python train.py --norm_place="pre" --attn_scale=0.125 --init_std_up=0.0326 --final_lr_fraction=0.05
MLP neurons of a small language model. Each row is named by its layer, matrix (down: output weights) and neuron, and shows model dimensions 128-255. Each number is 500 + 25 x the weight over its row's rms, rounded and kept within 0 to 999. Numbers have three digits each. A neuron's up and down rows have the sign that makes its largest values positive.
A block is one neuron, or neurons of one layer that tend to fire together. After each block is what it responds to, as a language model described it from the Wikipedia text at the highest values.

L9.down228:465511445510483475537470511468499503509477498468562494542533509492478460480529526506558521484518509517500498462527455498481490482462516502511545493481510481526522535480508499468494504563500502502503475478503463521474497534518474455501498540482481499528479527535558507500528510507521511491540460509519499508485532521515526508503500493511517507464484527472501509474492529489507536510558
L9.down231:450480500473548510521489503474504490517511476500498510493483475508516486514520532507469496502472481481512477541472508469472509501476527507500547513484501472516513481463491540497487458543534497487491480527527514522482514538488529451529501490512447509523507516497480489504466514487451473535501504438494476517551534505461513428529442538524500467512496512515507547485504498510465512505490
L9.down319:560483495493499506489478473503518476502527453480529499515499487477528481484519496496483499482508468530506519505487480492533474472356474491499518489506512528486486492512557528537498476486475516460540497542524489503524501516515500500451511517532490501500494526510531505532508526491478498505513504473550480457485476493543547533524499514527532549505507481499509509503526500483502546495502
L9.down401:474497480516473512539474486516489516510486500501569538472476528493500508474533465452572479495496460503477489528511475518514511513445490499481556482490487495518500464540478481523470532462482459479471496499503498550510521465529465471542484526490503508473507476524524493531531474501478458502528459514492505530502488504497529511445545501516530477485530496520488466493530515480503505510538
L9.down563:490508509474477492520467495491490539516508494478504476499545490478501467538485473497502490520415509462549469486484518492480496508529502513452495485513530531469496492441486501526486495502507538486488487509527480493489504512464545497437495466528526474491461546469507462496471506489471542536492482472537515508513506500507522463496525489509518504476523526488478487506486484507467443499498
L9.down732:495475504502497457510458494536496501481523466472548457493483501515481495494550461520465479504471500538520492528513476527490523502497507472487502481538490500467508477474466508519507549551520512474513482434491492484525505480505491513536512527482473518467513536530510490525501488490497506491540481515512458509496499540483501500483512486474493537526526491489538480494520487518508446464524
L9.down744:493537489494491503492488457494492469520523467493556549532538534505521566522481489496449445519506498481461503509576482481521487495467519482513486516472523462509541487476474490518486472544513512530497461515493486475514558552476535505524471490490447489510492523499469506484473538504457489475495541516455517525477524537510533481526479552519561490529483508487512517519489513522495548491461
L9.down922:504498534524532502476511497486471472498504494503458519452509441499501494439527490450484522517554448525504493483487495469484493528512492476510480512564502538502478502424505500457487505528507542480500496501489510471444471504480480465505492472488465496474468490448478490504515497485525502532511492527486479537480538527534507505508479477532484504503505511476504474521494483513513549489470
Separators and structural tokens in music and film articles, mostly after genre words in infobox lists (folk;, Experimental,, Genre:), plus pipes and newlines in ratings, track-listing and episode tables.

L8.down29:480488516488474498504472537443523527499508517476554485528551499507486470517474494503521512509522500563510462510506509525475480505519506509532503533508485520523504504512511517502470458512470494559519502532499501470412501503493502475499496554483524460500546540512497490472496515482493466555549538508484500483476489483505536484505475451525545486486450520531470544501516495503474514509505
L8.down141:493499512524482483490494489542500477530551499470548491496505446510520498513510491507455488511504491503557503525495488506514543494511539462527486472514497521495492497498523521494532504487503484480514519493495520505452490507492522445463534517487536479503460485529473488480476502491505529510497486492476484435517486515486476518497519501493475549465483461490498502517534488499533483474476
L8.down292:514508501446541467575531477570535522478534496465576486502452490470520523539482474482518514496498496518501510495473494468431518490468485482553513487529519514500489506506525487513536505530543507484523511510503497502513461489484534532450503532479482470511498499446480505457473539510513507556509490499501493516487497471515491496497470505504522481505486478550458505488521502513467535510486
L8.down937:507520513498511495493516487520461484506509481519584481520474552541506495501469531452577512506538453482477499512518537477523487502487510445495518485519516487547505502497508476494517529494455534476501502522516464496507513514497506510508514471508526480491505532505517489515496485507498505498492476472527484450486460531528456534485585524472509492475488479509492492498504467484457527496497
Prepositions introducing a field or category, chiefly "in" after degree titles (BA in, PhD in, degree in); also "of", "for", "worked as", "plays for".

L8.down294:483521518513478524476513493513477467536550548498508493503490501511506498495473508444484474516508498456541500515496585520535515509475493509504499496485501525533491513507460493494482488498514517489471537545472463521512524495492543473455517483452464508484458508471531462488506518514496480519469538499523469469491443535486528500492494498522517484476550522527441494444497480488516533472500
L8.down726:513474540487490492500524485462467486492509490478547446496488507492514465488490501480456498489509489447515499473510487477471506500426442498476520491459485485445508493472533501485510470505517500518520480473496471535463505492449497512476531495507508532488539523480456498541468509507495488515497517496521447472526493495541528477488510503527556460532497531518460513471470475502527499540470
L8.down869:511521497524509535541494515533473457505475501501536533525488492513476510504492471486495456505501490513529509512515513531507451479448504478467532492485481512491543501509488490518525514516466473501505507497520451516470509493488507513524463466526508504479500505464495495485457507551416523432533485491483486445475494524496518524499509529544480452496536484519485501543480490494497528493544
L8.down1019:432543481543466506485508483527463526488483539532528496491511459454499510479455478512541464513508537469482495513501509493516494486499474492453503519482511468510506507518544512529485534526486511446506487519496492487557510469508466527462477474458535471481553485504476441513520518494495466471490470500487482531514538550495496472540499493526478518509482512497518503481519500496498530515512
Final piece of a place name, sports team or year, as in New York, Quebec, Padres, Stockholm, 1943, often before a comma or date.

L5.down433:444496475511461488538468509516502503531520487507519512497493491490511517509501510519535494521472521476493500516517474509478471502540533495530490485471444529526525512507553507490521516473519515469524473513536496477484500481531491480493496483522441467515505488486529466480519494499494497527491514451522484509500501517510517478526550504483449459455455511532514531509508495497526504481499
L5.down496:440506467484453489540473491511477471499526481485513488508543474531532471517512491440522513509545522482544529505518481505494516495454504528563530517491519535474515532525493486538520516476513467489536511512499481458499475477498511483529505478495487502506469465529518506505464499509487513488471535490509508487516547522526471466520530531494539498509525497481500518467441511510529544506480
Prepositions like of, in, for, by right after award, degree, institute or department nouns in biographies: Award for, degree in, Fellow of.

L8.down42:496517512477490470501476488479493487514477506522552539491463500514505481511514545480519493496539482509488515511489499508539489473474476494538504497503503489498556514480459469491437448520498449524484534541472489472529484528535499560519534518548476552489524480484546536509478465459482516479486466537510493515465502516504486484506496477536527485516496456475540500522475496489501458511440
L8.down101:508499481518492523516541507498441469503456496476485515516487511532511482529496546505474508475509486519461481525477495497511507481458510483470501458516527493476490486450458467476523466509523503518499528493549489508514474511553491487496544502444508526517510478499470509503498487434509491540488501506465512460529488504522531486508510473480460453505506499527474499501501548535468485522540
L8.down803:509508505501471468513482525540511481512501494483514471472489531519530495495508536523506478498521493512568480472469545472498475449462518489480496489480517560464482487514498451508472479482516515546479499512515509481519526478508501545421503508507494528504505496493537488535490534527487482501526530530532521487514488483525433509501458517509491484479496509504511497514459526495507513528487
L8.down890:531467546471502496492464479509508523491522476514541503456497495507492501500504509498540489505523490478560525508519499520501518492432475524489486490504553504493543505531516495519551495486478504504444528493483518488460539512523470540503519530494524440481507512512522521499474517502529528517474505537489490486484475566511534429509522544487531514538485500542501472495488524484482490470482
The main verb right after a sentence's subject, mostly is or was in Wikipedia openings like "X is a dam" or "He was born," plus died.

L9.down201:479496457477545520535503517482455518512462500510420478485498487495514553486532502484435511458469500480481487499452520444556534490533520465543501481505508522541520508487495519465477465483493493498540458482486503518487492514493495502531528489510488500501498524512517487491492488532477501482500506495472504524513458515497543495501463429522495476506485491522501477512491479499517546473503
L9.down254:529512460472476527473509482516451483517489513501595549536506508499432519525509504497458514484460505510505505527469454504512507479493494491518493477501531518498511487503521498523473505503527520479504492458535498477511541490544507508537542528511499510513489517517560515499487510479515474528492510455479518502474539509500530499504481526471477453493523461485541493494513486516449513494484
L9.down325:525508457530544502520460525514511524532511493459547485495533515476477493491502456552469465496509485507463534477528527475504509534497530520523492468515531494478479480510499469497497437506498493509468467521488503467461468501539510526521496522515518479513503505509472555514454506510537498499479464495453447530523490530520534496483531496492473505528495486518518525526515484482535499498495
L9.down536:581532487513488507543471437500473509519496477537455499465503511499511456516483519497435479468497521506478489485525514503533520462475500473491530480516491487480523479529508539442512474505521479499451541516481516487477524501530528510541466507508479477476500528502490495541553469527508530545519535482553475483492519529458402523509508472485478482479480500476505484503524476477480464510480
L9.down712:501505518512565507537493501480551507539458480536554490495523465519519485552512498522507510504499509495483550479488506482515496464415483478452513514482511491487544512494479523483473504506516487444493478502494503447510512530467465519455493494505539499496523524536493484455492450533521507472499520542491512496502549454467525517500492480503518482501455504490535526488487501508481513478515
L9.down731:555488519495491499529482494499525476539502501547520457507507542502501508480520506508525506491494508541516506523517489484520490528478529495518465427576517503497456478485475476484480504554508504515507478510454477486494504471481481518477462538487500456493515492475505507483478495512457549487493509517485513502523498535505508540522507503495572542521509489513436448499511526486496515481473
L9.down761:499515507489516476490494507499486523499515527538452474543482505462519499508527508490460506502469510480445493489489522541505493498476525505487527526502525513491541579498502521511453505508520508459487508566525520492541453499497545507507516480471517509500492521525474491477495513488547448498515514463539497501496491525482466551497486517473494472509520545473528468459517491495530500460478
L9.down979:509501502494534585507460455507439491516525504535535512567479520529504538545459492510512475528548496530519519522525480487528504478472492483497480494496481492524517513495471503512517512487524493485487483491491523489494522491495506545506467539526519509526446532439489524539524503480490514500544501521523478512515501523487514497479520526507475527457505484490497468475505431477490477508499
Auxiliary verbs and adverbs after a subject, just before the main verb, e.g. he was (named), had not, has also, reportedly.

L8.down106:516506534505462472483484535492478495512481468499520530471507513522490519517529462471532540517481516521489532523498513478460455524497454523509505502483489496530499491506515514457486491492526505456541528590518522514499514511504489511536471487491533497483473537530466497508503548458494521477477484518469447508488449506560511493490478500526480465492512484503517468445521526526486488507512
L8.down341:553509502504457483503522514540462499511534465486437532511506510508562520480503492524525467537528497481512494520498465505474524487483522466534508441527529471494506487472462459469452464519542525510517503531474481522519485505487529530479467504519496522511463537493475502469518480522496482525529480511526544561462489475537503519494481496451514481527496527489562486496498494485483519478459
L8.down610:493482492516475512470535497455546483516513491522536522491507539526515437516543516492467505496487501534535472503476520485448538503501521505488421536485531438464495509495500483510518507531501485499545547483506526491487489486504457486526507435505474523501498501488496469475488517533495477525520478500492495483489475526466492487546546490494509448525523521500509496484506548479501494506532
L8.down981:524502508456493512484512478552477499485502553495508537512535486529488504488502490517520480535491446521503502522494480483498544521539526483500511527536545429504552500490479523513505507495507486454494511491513480506509470493498514469479465500512521485509509536451448474460481557498494525566457485475488487473528489530508508529490515488459490486497444523516442471448543504483509531432500
Instrument and role words or separators in band personnel lists, e.g. percussion, vocals, dashes after names; weaker on scattered table and list entries.

L5.down798:523512501486532517512503520479484522495520507479596500501516470506530496532505497509590476518510466509529508525481521466515481483465474508527512483517498450478496451505453493484493541512535455552525522505493484479462530462493517509483502491491502480509512466530482492499487516498503487489469501503491444461517479530525505525497496558509492499509488520495468527495465519494511481502505
L5.down866:448506484498515467484473491490512526510537503538561496508501505494570499497491520505515477520474508490524520518493484489486543498478525471488485481476561489513483480508524516534485545480478520524516467516495481489488547481509480480486498483482489494486505522538535496520523479469458551500522457566462512506467517508528491515506495520527517526497507548481436481498508475466480471483537
Final token or word piece of a place name, mostly US states and cities, as in Connectic-ut, New York, Louis-iana; also occasional section-heading == marks.

L5.down8:486471484537483487462499538496475500477425486518556497516530485497541500478496461471507514495505526478519532505513532518527505490458500459492505506477497509523460513503473469504494476510499460507504536561502530460480506439469489508506453509483473495504470459491516487509503551505480496489522505493499504488514538513472543523476457555540486561493513496471481459502492521493522491520485
L5.down988:475508499476543432485528482497486503498493519469501484504503495497458505538533528496503527503519451465545447521495503543465524496507495465539540530526511514479488552489514518474510546521522480480463522550494483529484510469497488525512479489485510515525538533511487481506521554488486513510502523558471512452502512515527528506511514472460484518507485504502477518489494552536509474549497
Key word of a Wikipedia definition, like species or genus after "is a", or meaning in etymologies; also second digits of years (1'9'77).

L9.down113:517488524534480538504489490535507496522515510510466513491458488488509523506484516506490522514533522550477529541510532465487524506544520475476513494494498508503509513483477467524496470473435515498495506474470447509513518472456477529454451507484533533503476475516495443516483500496522447495488537504487500520468493503486486491481533451484472521487543511489524503463535522472479472450494
L9.down186:556524462532474463518516495495470526518451484526467508512472522530516490496515525496454558493515531515539549474519482520503483527533521518529479510489491466529502521520501499467485498493519497478466486492505507445492499469513530500512510474521495492503534508502478446494489539493437506492469525495495463516505512511526476487491456510518518505510563511500549471524511493459524499497491
L9.down291:458539483500500493445504503512529518499539562512508526502533500528510543517518555469491490515500501472482521527482504510498486526476511510481516544524527533529528488503518498530524518468524454518459515496481436501487480516488495493498484515474509515469479458497504497534543540575502499512512514492475503485519528527496504507484448575490498478534516501480492494484455488476521551491553
L9.down473:503496494487477514511494480502478471503492485489707492474517510532484498483519521501535477489522516478492460533491480515524454511462487463502535495516506483478495539518508483509494485492513491481477496514521481516517473533523488511475488497478515512519479507506512494523500490471531506484486492511541500477472492508503510469502487513493470499482540553485486506489498461463477477506524
L9.down730:480464479546502520515512503543502494487555511465498478487518466468491519495484503560450495500492490513482470510512473487565509511500481474515537522472508514471477483510493505496501502511494480499496529544514509465477519425479474536519487485487472535478515454499539514500455472519526463502488524491483431487515466563453505522511501514517474508517541489484473504507470532488513537521500
L9.down846:460557520541516533455453500460508500496509480517570468498500487497480495512480503511510542519510526478516455470482539533490514488455475470524475481512486532482500524522492502494523516479494493472504525532506524491533511518487491501443491502500505485504505490490467520540545474517499478492472575532498482504539504538517549531492513508460481521494525457495497503496472516509493496476507
L9.down911:531547481515484487473475496501474491510546534490542494479528525527492540533506488511493522495522500515505449498526485522516477477516536532477504459467520524514514524508519497461528534453441482518462452503497513534509495554540506486528515496479456506487541496492475511483524516508453509519530500517522539478501552499505481502458510512492492460479493496510512532489527432493512514451495
L9.down1018:484493462521468520457521524501549521482502504480562542482475470496475479543497472498528500522494500491476487462485491529474497500495473464535499484486515485472487513487500515480500515465520516507478476526510496465522439492503488513508464497519487524494470511492511491513484491517521477501487489508522484515509478521488560479534523474502508508516518545493474515513516516465532537485527
Token ending an article's subject name before its definition, such as is after a species or band name, ) closing a birth date, = closing a title; also table cell edges.

L9.down320:512484476530501501545495524520572482485479456511438556508491508522468533476468468478545507491461503520470535516518511510506520484480503498472487523501488482518490461480535523503435485485514482467492495501506506529545484508495505521518439497513529444515504479531478518493473500473464476516483489493516498507502516512468485491503531485527516473498481479492553522516494504542516507499522
L9.down531:467557493523508490473520509457458496503492488496553512521526520491449480445485496531527486492524511499510512497498505504451517506478504509482455467521467481493530488478512512486518517530506478521538550470519516496499515505450488562470486499489522528515541481521502486491482501525501524470505500509508535497460472532484471531468463527508498479507534472526502541483492541515489492494462
L9.down588:533506470528467466474495497487477538520551526520440525522484470512481461504512499516462495472487465478511485495505475480542513512530513500495537509459547495489547498471500536511471471504448485488500509493505495526537525504447494489505494510494496496448497487558502498491550473547516517471481482513504523505517508476559475540474515477493498483541495521490516482483470542522486527499518
L9.down614:516518487511505511460536525500527488473476466500548519483511467524488507537511506551522536443522481491515522504486452477478501475532517490472505526537482479478503517512520517461453511503500481473476466473521496502561539510485538528536491472506505481469478457520507496505494484518481502508435554488492501512494491501544475504514490511530526466477509465513450507522533533503451449535514
L9.down658:509514461465528461479533468488468447517498505481538510522517472546534492481477485500491498563491512505495446521520504502549494545420473511447531492494466486514516513449463509507520502475549474502509515490533436510461524519486453489469492479502492471515515485479506468527526471524508479493512516547501473487470479459485517529524554520518557495505501519552474481477504545512523510508519
L9.down708:482506504520530518494502494511506515492525535485601486495483521520502524466494462507484507506519521502537470526517509503490518518526496472465474532516484462502515497472470506508530519494506496461533499500496526487463477515537549476484527489462476510490480464506529501505502488519499512489476527494485448504514533493506537521479498521518471465466460517475503488518508460493492502547519
L9.down807:521457453534471496520515499482492512492495508549500511488525456515513539497454515460442482463483505511525480537505487493511489511411521518500519502461511463505538494470528543477481546499525498501477551483508505477524539503500489489508477510541495520489476490550496464496485515476505516464463509501514493467492501518457494488525512537524486449510513501478467518535465494542507503497538
L9.down1000:501490468518501494518552496511454469524524468518476447491518484484510512516487487560481492438500509515461531493510488507489477478544513506494509524487490521461489543503535507489481494469501482509464480479518489529512547549464494487527470513474511523490503482505492488512510527500477529514501507536500477494520513493521504495473516543524544526523477509482564482526465496555464499500492
Final token of multiword proper names, mostly institutions (University, Institute, College) and places (Texas, India, York), in biographies and geographic text.

L5.down386:475498515507504531524507493483529520499506529500529521534493471502517464481505498483529488497520486486497515515501468511515496483459520524504508542501529484467494496496460492503488482529489488487456502505484515453506558549493475492505505511467521492463536514494459508515534520514509477478498482509474521474520430500503506492516527507497545490526480524498536463508487448562503495501507
L5.down1001:466509502505511510500490466481503464495478506502645474523508511487490493508463512500527506486539515482528482511511487467562514515387497472464496486518487479511529485470482523511480525521450515474474508505488509462490478503499482466535478491517495482513517455471486559465540458527493508518477513510514493520491506487502512523506452530489507492438478518503550492505494507521482498483489
Forms of have/has/had right after a sentence subject (Muster… have won; It has; sculptures have been), plus | cell separators in sports and election tables.

L8.down190:489530487480526493491520496520464472513507503469473490497534490518503512512503493478522507501531513476541452517488537547483485477522477503494528516455509529511504524489481494503505512486514442503500539519501475502473515483561513517505486495529490502495534468501527518495500526488495508483524504507493518508507502524536503505547501484498503482466505494520535467504449518524570500507506
L8.down355:445541504510496470494488437506485514479482498477500513499543502498504497513528526501467509535518483462497480493499487524503508514462477565524516459508462533504525512470498468498542477504500487540501506519483484519454474532532482512473491518525529523517475485484547492552537488509516477479467538479506491493502561516532462530513473541485524552517483462537535531525513458490528534502497
L8.down421:495542499489516492466453516480515500484517500531517476471516505534460551516488530526520463486522518535490543495512485494513498521524541521520508504481506520506536547533530477467503525508481493527484517494496490480468498526463506460504477517498506477482540504553510541476523527520516465473521522545491504507504502506520540487520518455514508515513506537538499492543509541460509505508479
L8.down625:463506523486478453483493459468503476530550507527497507510507577530478526520497481503498536490463467472518504491488492522468486491507499456506486525515507536492471466491467524512520533470471487461486510520519462464491479514484492535474517480494469519461494508539531486485513485464543504520517555523510542447520499498505514491499525506507529497523488491515517472557501501485545486489485
The closing = of a "= Title =" article heading, usually after infobox data on species, genera or formations; weaker on "is" after (born…), score digits.

L8.down276:507520488464471497468520458512513479535474508482525522505487490544509484519517506528571476505515459486527505520500473464509485460494484500504525524485508526498485501498492473471501502538487547519501543495550445537552507501498507496496498483450476513551536541455477488531476508472506509517506492513448463516482468497475493505512531505487481494519479499496464477518481510467533523480537
L8.down302:463491513449519484468505506468497483484502520504493494530511441528484507531505506494518493505474476513519533508462450492517517501493480499517506498489482524511518500537517511491477452559497474536521527468451478522508486506504459499523517476493488497463492505475503450550501446465488526537469499523510509525480487518514504533503528517462513507530485468574479516505497485534459507466519
L8.down665:563481540539550482522517478518486509519494500514551475432486531468528541496490488488527483503494478508538508505507478481505474461529462491549506518490488510538476484448507469510523536442451503497481502496502476496533523531530538511488493489502501490512520485482514538529484533480524505509490465460439528543533491463536506488499545532495477460470504498453509465516485512452524512483493
L8.down1020:487474529502507466525462486496481507547490507507511484461538458512520493522465516555510511491494481511541528482486530498468502528532544496512471506435504479530512502512465492490521497532494550505477532481483455452540500480511469527463498494488471488544499556495508518516514498528502511481525509470493510474454494519516505518494523494521485521526452482497507484491510500444512486499481
Fires on the main verb of a clause, whether a whole word or its final piece, often passive after was/were, as in built, died, erected.

L5.down640:518462538497514511478475461490488524515537504496624482507472511509517484482521507467580464496478555508498527466468540502507505510481523499485514509489508490493531522522526513507497522472549518525492520539472485503446479488492464507449498479460482500485483517510493515518524497501501537531522498492508477544476447467487543471482508500489510510488490532506490505494523440491502490508507
L5.down848:500472510505497500483473469509480485510486459471583515489514478501513494507521487478466552496469533544505503504491489483501505492519507465510505526488544478484489477481444492530483518505503545499459461504475508505479492473500497504534488490509494477527508449502519459507502473537456537508492459491501467528526514508455510487520508509499532508493467498541518498499442458501515509476518
Main-verb tokens, often the last piece of a split word, that open a verb phrase needing an object or particle, such as take (part), seeks (to), made up, brought.

L5.down149:490481473505495499489497483502519483475472477468607476471514505528482511522518512458537496504484481492513503505510551460480491523408477499504507462483526515515502530504480477480477467517493525468483501514482501494506528465498513498495519515503504485561503497496508479468525486461487517553525522513468508515503526494465496501508504526492481497539517470465476515495465498530531475513523
L5.down190:478476516507486512477488516520487494510507496525626510476535483516536492528467480452507495462506507494495483473500476475483482496495512450531505509472503498518518529506483513456501483523492513500535477483519551531535524528443505470468466480496487494498499506504494519554514506521539477506485459490463518512486499475517534529503495510484536507443519530538510514520472487495508485525507
Mid-word or final pieces of field labels and headings in Wikipedia tables, infoboxes and stat lists, such as Sales, Top goalscorer, Reception.

L9.down158:471537494477465456471527536551452457510502513494508495499473502496514538499519493489501515494547498481554454535461508514532504483537522505494503500461473515483478502514471479508463515501498488496517517479518483519522485496489496507507508524464526456446514477494486509523489513518535493478468509467458557495488501511481495515502541501482500516479523475519515506460512520481535467508480
L9.down249:505473469486489572540467476498491480520500461482498504518524513496470530470531484496511505481474492487492486486498520505465485504503500500518522496489524455490482508519468524486496508504509455498511514502448489518517504505510515483520501465547498489496523479506451527473472538517447533466549529480522491503523479487484524516464503523494503533539489438474509480534487481484485475521501
L9.down584:536512505472492491543505470510495464450508518526512486509510518530533520520511465475482516496464537520502529439477512544448502502441477488511467521520516493517473501489492462497534486498547511476467513505490499502469487490509537513479527520520487482524518548488489501468511510477462518540536518452500521460488500495568504490505518511460521546480500484505505493493519497488504542557482
L9.down594:542516462550494513496498537498467470488516480504539503530477488514471516509492504503499478520479453529486545524510531482496501544536497525535483469531507453442518496537497542482490514525511484446516529463538519546509526502529463518467518510539478525479511481540508471488527510537509476523517547542524510495506476501539475467485497532510478512515515527491519500454523513519493465525519
L9.down665:514485504511505464537465496469532491515489548481551441516481490442537518504530485510512510557485486536496534477454518502476474501503467506511496472528534493530503509519505479510510526532497478518468468560474502488437471441486479507506552537471547479527503491509500520476486510498529496496504474475516492498478532499496495487489521516467484511497472491473486486484523458526497533547525
L9.down757:547500460539491444506466495488508469475486519522556547468546489514510543467497515502531478465505487493490475468450458514509506520447529537531515542482528511518481490455462476508514504509477496519530561524524516508529506498511473510500488500522499498507492476484506477534460551477460457514514507472502494501459457500552483489512459506504518496501518528496500466479514496481494524527472
L9.down837:514510482490506491527549532543496553495549524503558513501493509490532471516498482483496493512466499500479481492513505503512520486464475533483489480503504513509508497462502486533479488519507507513483488489464522556495499473495488497502504506538501502474468473491552532500524478530517501523523508472511479497489493484502487510476468473523527473517530505550465464527465553505524527500478
L9.down853:477449488507478498503516522496486494520516506489574533489554454454528557480523511487489476513511532510519545485521490520488465501552468469471504467525491505507508510518481517483451537512461498483454510526523500498524549465535531491499438479568490512511497490519538480495517523506500491497495522502499526514540487506478472519482492507512481484496512527456493479526501549488534497520540
Past participles right after was/were/is in passive clauses, such as was foiled, was held, was launched, were added; also some other verb forms.